{"num_hidden_layers": 17, "hidden_size": 192, "num_attention_heads": 6, "num_key_value_heads": 1, "head_dim": 32, "intermediate_size": 512, "vocab_size": 954, "hidden_act": "swiglu", "norm": "rmsnorm", "norm_place": "pre", "norm_eps": 1e-05, "positions": "rope", "rope_theta": 10000.0, "rope_fraction": 1.0, "qk_norm": true, "attn_scale": 0.177, "bias": "none", "tie_word_embeddings": false, "parallel_block": false, "init": "orth", "init_std_qkv": 0.0508, "init_std_o": 0.00871, "init_std_up": 0.0508, "init_std_down": 0.00533, "init_out_by_depth": true, "optimizer": "muon_variant", "learning_rate": 0.014, "lr_mult_up": 0.82, "beta1": 0.9, "lr_head": 0.0107, "warmup_steps": 0, "schedule": "wsd", "decay_fraction": 0.888, "decay_shape": "linear", "final_lr_fraction": 0.0, "batch_tokens": 32768, "max_seq_len": 256, "doc_mask": false, "z_loss": 0.0001, "train_tokens": 309400000, "max_steps": 9443, "dataset": "wikipedia_en"}
MLP neurons of a small language model. Each row is named by its layer, matrix (gate and up: input weights; down: output weights) and neuron, and shows model dimensions 32-127. Each number is 128 + 24 x the weight over its row's rms, rounded and kept within 0 to 255. Numbers have three digits each. A neuron's up and down rows have the sign that makes its largest values positive.
Before each neuron's rows, "fires after" lists the tokens most often just before its 100 highest values on Wikipedia text that the model never trained on. A number after a token or word is its count.

fires after: "v" 20, "at" 14, "as" 12, "es" 11, "g" 6, "m" 5
L5.gate250:053149162199104109095108139128150123126136103121139140098154147129084134101135108152121131133150141169150122135093145097227120133148121107114131120107109111114148118116139149126129107103134129105119140108067141105088122101132131129098148130119147140152086150121106096100119115165169105170
L5.up250:149110132113138122158104117094080115104151107151131129154109136117095163122158113152157089146138114149153105101121151121147148150142127142129134153160096157112125135131120074086128110090123112119100127126135105170153093124097123143075134143131138138155126110144150158092136119078161123151
L5.down250:158121088129152127089088123152105115148169146133128105114113123131161121123093165128104144127139088139126089167120142158109147131123159128150121089175106138135102134111122108122131120153117163129160150159152124085101124166118117101109169133123129083116119152129097075090107122115121113116

fires after: "ou" 39, "t" 20, "ot" 12, "re" 4, "7" 4
L4.gate502:128134127130119096078110128123119105109136156170131111136098134116124141146137126121120147139107108069132136120128106124142155154159114197098159112176117154136116123106137161080116114105145104114117104113121114140113126121097124084131155115145099152100151151158088127151126141107128149117
L4.up502:116129115125183128135152114111116122097148143138133148109148163137113118085126136096102128142138158168119127124123128149122108129190096121104083183130075118109125132139133140144146131115098089081114150115102124113092130142132158081122161168110106133126144157162098136135138142097095124104
L4.down502:131117134099157172159141083120137127134143153115147162132077127124138129137077156092153161106138114116131097103161122114124158045113145113157134135173094134130138117141097140142137113115143105120165124157132167155111148133090129094122150159140078168156122127130161111119126092155136124125

fires after: " the" 18, " M" 14, "i" 10, "o" 7, "h" 6
L3.gate85:096105093127190145156085133131112113107143147172131157108087145149129148128146133145163108156153114135136133110099103197141158136131145147124175116113124153156135116079127096145161153150114141139124099123085138135115119099156143155113144114136137127124098170150128147092106128176140142096
L3.up85:069137115088108118100132115126107102122129112185107140105113153093119126088149101168126129119110135140186089116125123145129165119139175137167095128144114131168139133115129126142141139126137105120148090130121131092157119118125106145117145162089123116126153131079100174115084175129107148083
L3.down85:121135102135126131122123115132117136152129145146096141139167148092177090102139086128130098132122124123162137164103088109175173128100170146137111153168130107128187127118136158110120125082145119119133127147127132170136153147147106132135140085101102117141109104111111097137102153085141128134

fires after: "e" 16, "o" 9, "i" 8, "n" 7, "k" 6, "on" 6
L2.gate336:155195093120136116143134138106132171130124098177148131158115117115138127118203098173181125135131144139136159106110152132115131125127116109129159124140127144097121117069148084150114193125107096140089139132121160111134108144147170150158098157157128104164085111099145109146108152156140129126
L2.up336:137134116159096137155139115140070103122143124131108140098134131170105131135142113125132160140091162137147105126139119135088115095138156169146131153104107112140111116142124122154146200112112136141122031091100146101128108159127087147139122142125107101119108123141153150159164161113100145141
L2.down336:169141122081110114119099110115111185131073150119151137130091068118124126114121118117147110119138109126132136113096150162139117166109074089100137118154058135092092137112150139109089131090079108092139147154137118125141140112117153161156149139120105139132088102110110109074095125191104074151

fires after: " it" 56, "'" 17, "t" 8, " f" 5, "p" 5, " F" 4
L3.gate112:151108121126091151124131128129150133184134147123106136127129162115099139143140124159112099099120124134145175143157109121091136064160085127165156149111110123140132124102083091169179104132077134130139120083109162117075125146162111123103157128155165123116141137163171157126085126104165126114
L3.up112:152117111119088098137146112132169131126110143079121117172103141124110121114090109153164139097136131148152090142060160149178150178155150109104095074099137107153135100138137141145119105101118097116086178155128174138149150133121094111172166134124104113116135141140112101117169126131142133132
L3.down112:140096150084149144153106111146122120143142099161108128199179120084112112144101115113145116136140059110129144125124113124108117150149132133160152152142156127198142082154142111144115110144110117157142105148113139150112122162114068164133148106112124148152093102159139185117109104124120100074

fires after: "u" 26, "k" 11, "t" 9, "h" 8, "i" 7, "p" 6
L7.gate485:126104126142129142152092092152142153107143089103147115129140150100080133140162062132158152096136171135106133123101154127150080143124147138123157158144106145143100120135101116151121111134071126137154139134127119105107132159104166162129099129120100143086118120128136172115114142109128148133
L7.up485:124142099137161131115096067181122126092152070126124100159168076127122147106154116100109148110157124107150119106093094147111092128149111086108161136139127120141107139142139151123091149107110143131179159172143144139126108117140132164130124121082113118084124107138114119104109117115121131166
L7.down485:107132107129158125119100132180111135145135130107152122097097171129131159124093112142097107138152137109084172124092145161146122092065100112158158093141112122146085169126095104154165157107149141080166118112099132150153127145166116153135132124147135127106124160107137159134157166088156082141

fires after: "k" 24, " K" 18, "or" 10, "el" 6, "4" 6, "K" 5
L2.gate130:089100126131136148127127120123114134129136095170098155142102149096149135134131088120131123108120126096145174124116119131139118169108154162099136118083085119118097115173132175159147125113139093107125109155076136117105106137085154092110088092165148136082146117106116106110053112131090152090
L2.up130:097097134148147094109152126148164132138151114125146128146116099124120133094182146117110139159093140152138117142112140120133092150142154186106144135131125131104124111157166138174144138148140133128120141181096112069130092159116096126157136104108170095110130173137105173126150124130129142119
L2.down130:120179144127108131114136157126151139096109098134103098129117143082122153118122132128129136157119130113104152088130170102103157156155153106137145147154134140147140133096121091131130087146097162114072133109166140135156130120111091130092135152146138138105082130136143167155119135103128145133

fires after: "ic" 21, "iv" 11, "g" 10, "m" 7, "t" 5, "v" 4
L7.gate135:130108133177125104118133185166121102156157107135146146140137142152132155136129144089133118153136066132115144094140098109168083146128144117142136131142129135123163168151154123132131114099101108136121132138180090105178085149112140134125096160121104140104124128133126129100159107173148107119
L7.up135:159137106136147098155123150102149111136094096144144125121100129115061153145156096141083113111120145132194108080114146134130137148160107115133207122107125123113110134135130168087182111100130160165140117093139105108117147139143119117095148169108168145149122075112126151100183091117130147097
L7.down135:141127093115131128139100107101096113153151107121171112153058131159127151133108154125133120110122163140104118113105113147127172094137145120072114127148153148085124155150118124108134090140131111135136129113160094118125117122156127109120136103085153102127078121140134093166121118133112119155

fires after: "ir" 35, " n" 10, " w" 6, "on" 6, " l" 5
L8.gate286:122127123107157081077131095125119136124129137137094074156148137156151124120113143108083127157136142153177146140132173165146128138115131114139134080093112113108123099131156150143158120147128106113104122151078160128117132129121173142136087115119112134112108086133135118166135125126138148138
L8.up286:104113110122179127123123109158067078178162158126084114155128165152119128104158129178097104129153156163134142164133141115105116131176125123125136075120156122164148088148105148110154104113124103151123116105085112138161138122135156187123117118123157115120141118184085128137114145137135091151
L8.down286:114163130137105145112164130155118126123120120128112087151104167122175116143146138134158134148127149169101149162137116122161139096090092096120091128107071139142140158108123110140127141183126156113077108127158185136096125114072159114153149125129144113104118101147147159100147119116113181100

fires after: " be" 47, "s" 13, "al" 12, " n" 5, "g" 4
L5.gate120:138132147080095099105146134164097181149114116125084108127084126132138105108126138136149139166169090124093158115117141099172170110127174163160096132164080118153108097163129142114122145123162135174092112138145132160099181153102166138165120124141097136139100094136086127129112134135135093144
L5.up120:109115163114156106088137149144137117163083142149110165141124147149148127113143154141103117096166108107159132096140133128136100137160141154156180106152148177119107080138149165135093133111121146168145093143123115144088112116127161143106124130125154149129124132123131162142110081158120133100
L5.down120:143136116122095116163117112132130123165155125151093123130081140114094107097149162114119113121127094135135116140163163119151154134113066130148173115144091130102134132150115074151137141146121114127145126103134125140096143145106148155147163094151119120105115094113126180134083146145095148158

fires after: "." 17, "n" 17, "in" 13, "un" 6, "5" 5
L7.gate111:141137111137157155104117103102101142105124107132085125127120147129114107165121141110138127098118126092123125147216119145110113151112121132105140156137167166125113137104111149136166123142153127132121161101092126136131162146151149166120116125147137105155096150152153129095128099129134114146
L7.up111:131160141124120150135136100103067157111123113080115094110101147122149138134121149118129144153114197088141147131185140113125134127128132176142128139152100110157126085130113169115168145091163122140145190115109135115118126170128150161164138144107100086154135123152143097133131106162117128120
L7.down111:125117127151133149112102152152068103148145108130160122113115126090085113133097135176182129089159095166128150143110102135167122113146140137131107150125140111141144163129111117120147133127154125151142126147096151134093119163110140142153115127062152168118148114100144069162152148133168153132

fires after: "h" 19, "ar" 16, "i" 8, "g" 8, "ic" 7, "er" 6
L9.gate308:131139145115137140103090076113114127125127119178083099157149138133093145129099076118156146156136128148063109088107141102186094141123144153132135079114139122146106115113121104121149132110120106090121121113083153115103095141110126175099118083116147132104113137145132105075134150141087143089
L9.up308:137124118140163112145097127108137152129158127187117082150134132097082124103084106182119126137115095130140127125092127136111143117193128112140092122130147142149160148086097107174123159117114170113152142127092159101151155109161143163132117137117122118082147129128131141120096106152110122121
L9.down308:179095103109126181111073174138164129132110160135096139094120113138103124151112149140140152147127146128127143158119110087121085117159117153136129156152121115132132136154137138148106167113112105079108123097104135136107086104156105113125093142111149118130110166089128125156134118131134155118

fires after: "er" 18, "ol" 16, "b" 11, "n" 11, "un" 6, "on" 5
L8.gate388:130125142170138153132182137139129151099162111099145138084132112104138174117146097091113140136124115110144141147162132127079128146063086125137105143141163146114124118139085182069141097103098119125129138107138125128094154142166095167147074112127119098121115131112128185146152134130174158130
L8.up388:141115107108118126124135147086121157107165138122157145135099108097140107136176131082129150109161137123121152087151120105133136132126129119142157172155105103165146122106117115114153133151132134131144171163106165115099095136153123125080101132127116087158164156149101119155101162152118123146
L8.down388:094109124112181121113129128111163141206123164127098115141123155128137114148104090134139118158099129124117149148147125184120116117169178153115149097097107098130102096108155115096054144112152145142099134129116123144140110144142164153129142139122164083128150137108102104140116128106115161114

fires after: "u" 16, "w" 15, "ar" 14, "or" 9, "s" 9, "m" 7
L2.gate447:082113075137140123158157104109167094150113137167116121162142163120123104089126143130117111135165116131091106103158125164112170110121105149167139141109153097144118111156106100132145152118121070136100137149127082123130079152089115106108129162183123132114104128115100140141074094132137120134
L2.up447:153148114112151099121149097123134115137145101139136139144147127143115133104120164129154092144118106133216135089116139120158095092159101124136107110121146133126134107108110144090095140110148111102112128166140131151114145104141111070116052138112165145108109121171090098085127133114099130133
L2.down447:102112120071129139170144106153084102114116176136145142136143124132117123102086127142118120110143115098125136120176137104100162173120132111103114149125088146130115113159139116095080104072157126158143103126160134160131167178138100145127116144127103156115124109117131087125088161140115126106

fires after: "e" 34, " R" 9, "a" 8, "as" 5
L9.gate458:134093149128126159131132106144106134136112117085128115126082160160154124143117133130072113135164155156115102124165089143151122127138107152100096126184119106118121146120106118135126134129091140136122124111116124072153129151135091161125130157143106132141122120124161181101160137122112121106
L9.up458:114071145125142166122170172125150127105158098122162086132113081129129134144097130094128102135125130138096134170139119137127154146166173138151136160109126118152138128111090182150085158116111128189120172108150147104118157134148132177154127145147103145137150133133124116122118135123110150119
L9.down458:131131129122156140128113167118091124115078130106074136078117147120103138158171115118118138131131127130124120132155119113114154114139137144114102155119120174113141156112142118143144141183134140125121105105146139118107129148122152154095149147110123160130100159152133165125140117120082121141

fires after: "f" 25, "l" 16, "a" 12, "em" 12, "r" 7
L7.gate188:098135107152093124162128165090119132149108133101159099109107136140107116144106131190137115112146086138153147073063140137111138088150138144086113115098106126141155125139137129144086121106132086133132103090115164121142141126137146122128153121189145130124141164112143120106117104082186110106
L7.up188:132108124118084136104154133159155148143095111150095129173116139120131108154123152161115137152139112134155114075139152135100110126144210159115142146130159135130114106098096160115125116114071109118107126134095122119119151121137120081155167152178115160117117153100131136095103114091116105167
L7.down188:106088087122138160129155131130143151133131113153089149096162101141098130135147098103125102126135112185136167116099126182156133114148095100130182142158124105106132106134118146141109123132128108106134155159120108147122134122128110144149117159111138093108129141115142181138132149111102125138

fires after: "r" 28, "0" 16, "ur" 8, "e" 6, "a" 6, "%" 5
L8.gate327:120161091146166119132133114115161152126079111126178111148072129125116135100155162135095122106170130139103117119095103116150130124121104132154118115100165119150130094130124111156075114087144133119158124088114178140110145120131170123102147116130146078138148136152120129131102090102156100053
L8.up327:101112135127105134106143126128133095123082155128127083156148116160107092162162125149136172114120173128131129137111159101154122112130124113154127152134137134097121136137170145105127106101166107128105108133097127114102128102113139158169146158160124135127147098143179147167133114165130132141
L8.down327:186133120123140101150138141149075129138129160113123131124178147186125088121121153116129120116117077157103112103098156117137141127111105142122150152110130112120150086138155105158105143115125137138113124175143103100125150087125099127151123125118110078123153115100134125142104145155088103159

fires after: "in" 30, "p" 22, " p" 11, "v" 9, "e" 6
L3.gate426:139100139097191130139115093135124133163182139161126128118102135108140108130138157137171134079087096137113173120132150153141109131129138141177132155100092154154112122149107183129098117113105160115102138121144128148082132136103136108119075097116099106159131148139163142156123140167112111162
L3.up426:100143113118118135146101164130114114148155131144139099106174139149157135158120166110131115146152138088159115145120135111114105126104128075153177138102113152141120136100103123119082109135093138133153156121126135132093083164103121074091156105140151061113146112113163113131110151104125134100
L3.down426:098106122105089126116122152123141108133168189154148083102113108122133135097117130118142144146128123139168138142061121117124102153168077131117169166115158104148106117130125148191099115124124143140143163141090173161132084143094150129099079118130129167130116155116142127125119119169113147147

fires after: " " 25, " P" 12, "al" 8, "p" 6, "un" 6
L2.gate410:146092141146129111132110151186126158122171128106065119097111123139125154131114150128111153155131147097119109091095118135103107098141146172109127124120119111127152118166109140108123130135161116168127141095152131135137100063141090103113137102130108138142102193117115128124121167121148131098
L2.up410:143144204155110144120136133166134163106094103094112159115108138145082132117107134105118152178137175163078110113184121126094129112117172078122114106102101082133113087130111145163153104106108150125138085123153105113142133142142113117131129099123126137140116126103156098093154132113151176080
L2.down410:092155164131139134101137078135102148113154146127120092113061138086131120108140120193125093155107136141159121119156122144143076082106100133158124144172146145146108122161117132147123137124099078122120111140160145122136086142144109120161111137161170123116118129100047087137154156118104118122

fires after: "0" 31, "1" 28, "9" 15, "2" 9, "7" 6
L5.gate204:130129087131146137125147134115187100119164094114099156109176120133080115154142135132129115131101105123136109136127132144085180157084147171133120171099169116152144139102172103149104141130136127095102133126123149108097099116145149067117118128146163179096126114177102176074117101131136120137
L5.up204:108157136127132127153140132098182112105176116160121096089168121182145119139123125125138168142104073120165124115138100101128148158112145149127184149141132113139155111099198126140124153139153142135118126137150123123119155115142116150128092135158137145105117111124085133120117149119118161085
L5.down204:108139114124138124103143114144135165132120105154152143141104119188170081121151125150097093173150144121125145109133106130070152132139187115145155084132147162133168115122119093138101125103095160154163124159105139118146123146153156117117141107138127146129121110137122115133114106102088128140

fires after: "\n" 21, "i" 20, "m" 10, "ac" 8, "c" 6, "o" 6
L2.gate357:144139113106114142116129099086138115128149072100104161124084150153194188130146151108144129085121098163115075113127115139130142154149157117094113090171118143107161156121099072105122112091122110109148123111144152120110150128133142128107085098122123136139161119120118140121152165133100116125
L2.up357:125157133163140091178120133111136163096153132171110145111118093127130116163122101120144106121106148131149094120179119128128091151113144139133089181157116117111143133136116113122103114149084143153129111150158144128115150131188140152125105107098136114123162111126137171140092122133113114150
L2.down357:183110137134149152156149125128078154125134065136132120126101118154113145107109121127083151130133101109123093130138119111118116150153136149084149119156106138107145121097141113185128089142138121144126113143130115138090115082127139109107078140163136116116166110115115152115158137117101111134

fires after: " " 22, "p" 13, "f" 12, "is" 10, "t" 8, "i" 8
L14.gate31:122110101113124177125156109130154133156154142123142124133124126110107101125149135128138121154111116124147137090112130116072107133137201162146152141118096120084149104149099134099119083128111175115125157172144124075088114095116109128128127084143159147115137128140144072144122131076145108146
L14.up31:158120130107147145116144154159158181125109125147136153132141149105102138095108165136107133073105148176073119125130094162107145118121113123145112125083104120136135119116117184180121125095121137128138137116156156123122101120105150118115126102127128132186143138125133164119116164102129105113
L14.down31:144136134140137109131135109132179186113109159164106117144134091156119142147123169124100115147147112151168137107162117134091112124143132137137125149141158180075163129156108106124120155111096131119149109170119137112112119161123135132154145090122132174122084096159131141125119174110108125142

fires after: " U" 15, "t" 13, "l" 10, "ac" 9, " th" 6
L4.gate486:127133139157140089161135092105135130150144143095132104138152146084127137164152140091126108135143158102162137166151110163147093123074113127129122175157153148117155150152119121129123142137143086090093139096159146133126158137138122181124095126099099162116147161165136154125092108120113123159
L4.up486:157132117142127137172129112144106148166123168107150098090106133131114141133162125095137109115125139134134133123139131164122119135118136109104126123096152118119142167115144131090135122116097140114125156140117134115137176145200151143099174116112114151124108132112124085164146112138139134136
L4.down486:093129119087135120134131129122118119114097123136117141110099136134076133147141128109133123174123141143150164148148111102121120109114128139088129153112160118131107114154122134096128106161118105115128178154168119143138120094097124106120166132099135171152119151123072161104095120134133127129

fires after: "1" 26, "7" 17, "9" 16, "0" 14, "2" 9, "8" 8
L9.gate78:101128086106092145175163099123137173132129117138147142108135089139146138099124129122107158146141139113137109142132148144109135082134132153127168145139145157085097117133123095106164138112119138111090141084085125138105126187107103118108083141081178155124120113140105144095126116153128128166
L9.up78:147127106155154144092114100108158147139076180176097139129146112177075184157118124102173099141128094127110140121164143099133139136127114178129128157136138102161168099132152139140109141139136134118154122138113138101092136159140140128114107162159163135123133109140132148119145106123112126175
L9.down78:139149124104069177133159150086126138138156127151121127152111136155157112137137124170155120169119121111160083138076144119110149135124134166141163104117142171115151115165142120131169103097125137183129124165141139150122125118108119151132141157148129116120090124117108146099130194118122147105

fires after: " pro" 34, "a" 27, "ro" 13, "r" 8, "e" 4
L7.gate238:093149164127132161140154098100117084093126075122133092117086145154125151087134135140130103134181128112099123133116101134119134150091153167101091120123141132098108128160181184155140097139120144129117138141089123113121100118143087121121125148128127125148136143119101165087133129144132095110
L7.up238:125125132111158156158105126177127119115124118097121140088109151094110103151122105134144143135149096112126093111120174128145155112158139141137139130131143093151165149138146155134158148115121150101112087070107139114115167130138153189152121147140120132106139165102169163125122160092119126112
L7.down238:152112176108126148138141156096115183119164134117089076143123115131137165134180144086112129137096101104124162090148096155153094114155093132113175183137122137108199110115100125141175122126122176093109105099144124158154132126142107076123128168177160143115143152173074131130142078133111121140

fires after: " the" 44, "'" 10, "r" 7, " H" 6, "n" 6, " F" 4
L8.gate294:141153105144099123120089148163125095142139121093154123134157113154099138132113097115125155137125144101114109096121148160149134125143089099085124107122098128126132115129089105080106083134089124157144149114115132109108190136148147107160155127140143109113120115157114139088151141142150158166
L8.up294:127121121155148141124079115134127125134149088125082133139153116102135115131157161109093131166121119143151095106083181166138155100092083104136174145133137090129099160110165126128132101111098160115140129135116127148154179148095081108139150113120110083137122104115127101103114101145160131122
L8.down294:107156099156173129161146158161129180120134113119135121157117146102130126167098118110160146124100147142106100180131118152138132161173144103144157180104094136110143105143134114120150122108125165141094096164110146118131155110138134125127128112138136106158114148132140163089098147161126147107

fires after: "9" 63, "ur" 7, "0" 7, "our" 4
L9.gate254:114074178124111147159151138126154132145109108146154130136130136088105165136111113111131102161131110124091147105164099159058109132116163131104116135121153143148153149061168100119105099134167146160092158119142086102153130107139168126139096114129132075151097113145127112137169105104155120111
L9.up254:113144147127109129112135159067158160081079168133148114106113089164098148163124122127119155134115090160134153117153131115111122169109172126128157129144139099105129155131168134106136126183132131150145124128107114141128113192149129137145107139143162055099176100155091134181158102116114137128
L9.down254:155119108139169120110153129090148103094140133102150176127121114135108124144120126084131115136118127147152139107126151098119129090090143119126094134109128147146167120128135126134103118123149198160109091153155134122105131124146157122162125128133112122122150096133111110133132089131114134101

fires after: "ic" 20, "at" 14, "ist" 7, "c" 7, "as" 6
L4.gate228:134088111133135137127120136129124127135128106128094151113129157166169124053145108119125135121102119132118158121135080098144109169139115113107114146122137154139090175099118164142172125153141120133114157153121134137102140071127101114152119169137121104121083108128131151099112134111097158163
L4.up228:078103179119182119135081146172132093103147156095153148127134117101117154066125114161068100121147151132132137084144127092131116113114143118117114099097140154120136082128146140137126140125127138161124102125090099081124124136137120080143153136134103126041142112135132147099130136138131132100
L4.down228:140210097142123125108129067142129143159111110162094098162143084123089169111140140086153112108137152119190144137121155107091153127100102137146143153081143140118132118101105099132102127144086159147139142146148120118160095143119100123063081129152152112103096144111132130147124161091100120150

fires after: " the" 33, "ar" 11, "ic" 11, "2" 5, "1" 4
L4.gate511:144156123109110167118091098114140124106142140077096147137140061137098155101086126139130096130137117147077161084115127130120176152171116145119179078090169154132112076137134120143131153143103096119123124113107142099070125104134153157130131126158158122091135159112138165098098131113145152105
L4.up511:126134115145144148128152136146115116094178114086100089132146095162129152081132152118179086153140125162116166093112122183098171137152122116126150130108104141118129076120122095163160144130174122123108155124103124108100158131097127136121143123133155106107094137077136147118144100153164162149
L4.down511:128114097139079125142127115159136132134119098161085155097117096103143110173165123106159024107124094146171170114116114133135112151143137086120091138145110113105112118171165162097114116154143118125144124133138093191121154152129123091166136141107161087125169109107088126147175128128107142103

fires after: "ic" 15, "g" 11, "z" 10, "k" 7, "p" 6, "is" 6
L2.gate386:168173086107125123123140108100175155137155133127157148141133101150157104117104162131126140144128163099120133138124145153132129148096145158098140107134109122095128148134128109140148096125145091127086132105130111106127092115118121135174097078127103142092076110136133077135089113129128128147
L2.up386:136080124148117116135140175125105129154144117084176149164111124120148082139117135105107109134095129185119129133109162127160130149128126131127105141111120147121112122116147131180108150147130170138125081095156184141094106111179118121091132101094112127105125161134143148080147124080146140147
L2.down386:130123107092114124110128146101141137114148152133101163145198037134141115120131105169146121091157171147149117082111118141122127158124113148119117136159123141126117165191112156104144150152130086115154158160148111116111111079136149128127126135139186156133122108092119094124133153130082131135

fires after: "s" 22, "p" 14, "," 13, "u" 11, "t" 5
L2.gate254:159107138123125108111122164115131148169151152120164169128115169149109099138113148117108123135103182119124091165136131168164115094140109105149111106076123149152122155118138134141133118164119113123140096128140114144136101133115105136096097135134135135077111117162149124067085158130171113087
L2.up254:128156123123141146137105129129138173131128152130147109111108116105090124122162137136142121094138134150102098129075147168125120095142159090091144150112146127113116178118124134190113138169159151131060158152137129115111136141112135097131113078157160128088122129128144116130138142145194128108
L2.down254:113134135111175101064101135084137146134146124144093152128149116105116113135069127127162118105140158174128117109086130122110130108081132151140150096153133121122154089113138138114140091172132168146089143125144127122089147123143142128149162098113136162167121089156134138106182109188125184126

fires after: " St" 31, " wh" 13, " st" 11, "l" 10, "id" 6
L2.gate321:144111128160148104165124137107129151120164134106096141140125105132100118126159139130132149143161099131165088128110095133153127143141110143096153150117140161141166112129097130151139180156109161170136098148115077128130114105125145162147131143142045127127147118136081118131104148104127144150
L2.up321:090120125120119148120133102137125083144162124112097119143142134076125091144148130100133148165104136168133136107159126108166111206136116088092105144140133140165123139147121145110159106138087128113137137110130142168162148160128074111090153126114122098118149065094082128161129125119116120096
L2.down321:161132146116139125146104144157148134104150192161147122091120160101089147148115130121166120135145123136113081147115101147139139125106113110098145142121165113169170148112145137163138158118130119119126148129141120124144145132109110166186125116168126127121186157124106178142109140139147176103

fires after: " the" 14, "f" 12, "ear" 12, "is" 8, "s" 6, "x" 6
L7.gate65:130101129097121104151157110095161109112112093142170127189093140107104128110141144147118124131114130153139175131105122155087116111112141156128146112110129139201116108133114135144100094140121131117120157125116125165100090109144155119121147109148107152094144089120124101154113122117141119088
L7.up65:120143135121157137141129138146197109155174118169134117125156145114110116078125130159121175095087138153143133148125150128107142113138100115122156089075145151122105130125133110157117118136155105149108137109124100095104103104145115092130118083166153170136150116119127046130114130142104127087
L7.down65:145108138103134123136111147116094124147190135149091121109143112135138132144099142148147095156083116181158136108120088133156125137100151161102115099125093120076143141083119118102143139117142108118052145113110117124121100164118119090140129127128106141168144131117130140130118142130106120097

fires after: "av" 16, " C" 12, " K" 10, " H" 9, " L" 8, "k" 6
L4.gate119:121122159103130134101132144110092130129159113119117120120154094137134165129135121169155124160163145117149125091114133129136179099146116105161166142097120120163111111143116133126182145141160121135126126202136156141147057120106144175153138118158126080096123138113088126113088077095134079130
L4.up119:146113164105156117097163109107143138093082105084107153117113123128134126155127109122151121167138124156126127112154138131140132089153172138129174155155135119137086127138129089139148081142154091131141138155123125099123129163126113143150133128148175129099114145168146139116182080128116189117
L4.down119:118113114137131141124119183128122121120116122142164163145161136148111074128105096111091174109116173105144113129179168099139128137114142084098107136131116140085173117117156140147112134143153178101129173156133111125133121087082147131124101104149074134142125120114099135135116146134121129158

fires after: " I" 27, "al" 8, "ver" 7, "er" 7, " st" 6, "g" 4
L9.gate114:120119134128134126091118126163155148151163130107101145147156104124138121128151162121109147144168112112122149113107140091107126127162153145175129136123098123124104140115092122115118114127092126126088130150086178115139107181135138129138112139129116175118132120138077094105121155160134122152
L9.up114:083114130158100129128096134124111132152164160117154117120136153116136130168123130141088121114151168133140125106125115054131099123144154113130169125095160149152109131099122155112119151125118133119129125151090134152117164150108113130116082180148123144118117129143152142142108110137166145113
L9.down114:154126144153133163170110148140094192134142131137130095119114141126103155146146175142125165122145137137096170145139126116083145166126123143099118112142121124125105123125096149084161150158126133124113101122114124112134122147097138140134156160098109121111150102103120147116125162151157138124

fires after: "o" 47, " E" 16, "a" 12, "e" 5
L4.gate503:091100108156131132162131092104143155113125059144170086169068102137098134109162149117116128132171114112127126127146119108159091108148119100121121142111129147101104135151116117126137141135165108179156122134115131111126128143104134121106165143114166141173163119133141106107105101140171141088
L4.up503:119117124129118118130095128124129127085103096098151076161084124120088158084166118146099108132171146104080122099066161108098153124130148109080131140124137131090098148147129085171103116129152120179131116110124111074111140120095131096119145142176156148191102120090122109100101107108135113119
L4.down503:112159099116121179141107126075125083160087128133115111146086126156100131152146095171130151138155099102048118107098139129104122128132127140087125123103142121161117140107147158140115103114125138110143142130120149121138084124125120122140149103151133114122139140141078140129117151126140124157

fires after: " K" 15, " Ch" 10, "ac" 10, "on" 8, "o" 8, "i" 7
L3.gate56:113154113118147133105102118097136132141099077075141130095119096125139129078147169104128135117112148085126100131170124134177127119134137141166106124124135145141132150127088102115139132159114155072150124117077144132093117102149150085137071136085144147075139121102147130184114114117107124133
L3.up56:140132175145151132116146116115076105140132135128167157134141111119122112109088141163127076093057144126164138091129119121154129082102144160135096111112147133117130144148095130133150141113163142099113115122161161093165103166159131126155125169110140157124129128099166139166129177073074115115
L3.down56:163114150137137106189116127103093132138137123133101156097157085183111145131128155110112147127129128154095096089159144109144095075140146082115094072117146153129087159138153109157121070074109156138128144121130108142163139101112161135136100099126145139111135107110150150157124156104091147161

fires after: "o" 14, "u" 12, " H" 9, "an" 9, "r" 8, "e" 8
L5.gate190:152115165139121132164097076124123147096142094126181113159126173135118140098158089130131117166126126129156074156100167120122138167101135158130111126141133156081145096143139141075086101099099101140120147080124099112096116126103146125098153166095134121062133119142150102129131106121082096141
L5.up190:159128146161143122161155136113142161142108165131151136128133160169096116140134113102129156154119082131158125155117189145115133111144120131130169134143125160115118118091156114119109111092113124150166120142097110162142121180108112147094158091088117077140147110152157119097137120135113105116
L5.down190:127079116139144161140128115153135171092136097120202137142145138132148111151125126200107150148145195136105139142103147125135143101113151152109140142117083136072101126119092115146183128109112144110150116157186139141139108103148109104144116106151121116178104116130152162162123118153100124165

fires after: " b" 29, " th" 27, "im" 11, "p" 5, "ir" 5, "l" 4
L4.gate495:151101120121095103165143123072126109097160155169096137157179102088095140120153175131138115139126104157139109132130143146141091171105134137100108173126110105168136107151145120099123173129121078108099112124133113168124108148182151141140138153123075123141163119179117157129121121094126153098
L4.up495:130121133149109114101120140140090119092137163143118115143174123112140107157144138127103170112113134111146119172107122113122143140102168138068160175105109149093124103144156132093118127114102131100117127141130114167122148099155135115092147100114115151086118171089107141120153159152136144147
L4.down495:118137130138101166100099183167108164131116086138206123099136097134111119118131117135071133128142163100155128145124184117115119112108094124109112141117098120114136137151080093160138150152111147113139094099155132109179177153110124134130113160148099145126098124102145089154142102112121168170

fires after: "us" 24, "u" 15, "it" 11, "\n" 11, "s" 8, "on" 7
L7.gate223:121116139104096117197109111187145125103138125129127100122155134114139156129149136132123119147116137169098127130158113105115135128119151135114124108156132133115142121114140147106120094130075118134119206088130140161167129117147110134144140154096125120190108128135142145140110153097117148106
L7.up223:131162168115148123096082120127165105169127080111094161091135120136103114104144134148136132119105114133119128122086122156138174122138126146104138131134092130134129157135127173166078140124091109141105151134113163117133090130153107141111167112133135119141160099147177121096105129090126148103
L7.down223:135147064104113127133164135142121100105103154122118106131128149169120152161105140117142160106121162107157184143145096095137137132142091162113151161109121090109111080096140129129088106138128141094129136105125139162123123170161102173153086142158147131121146101099089148092165102174114110157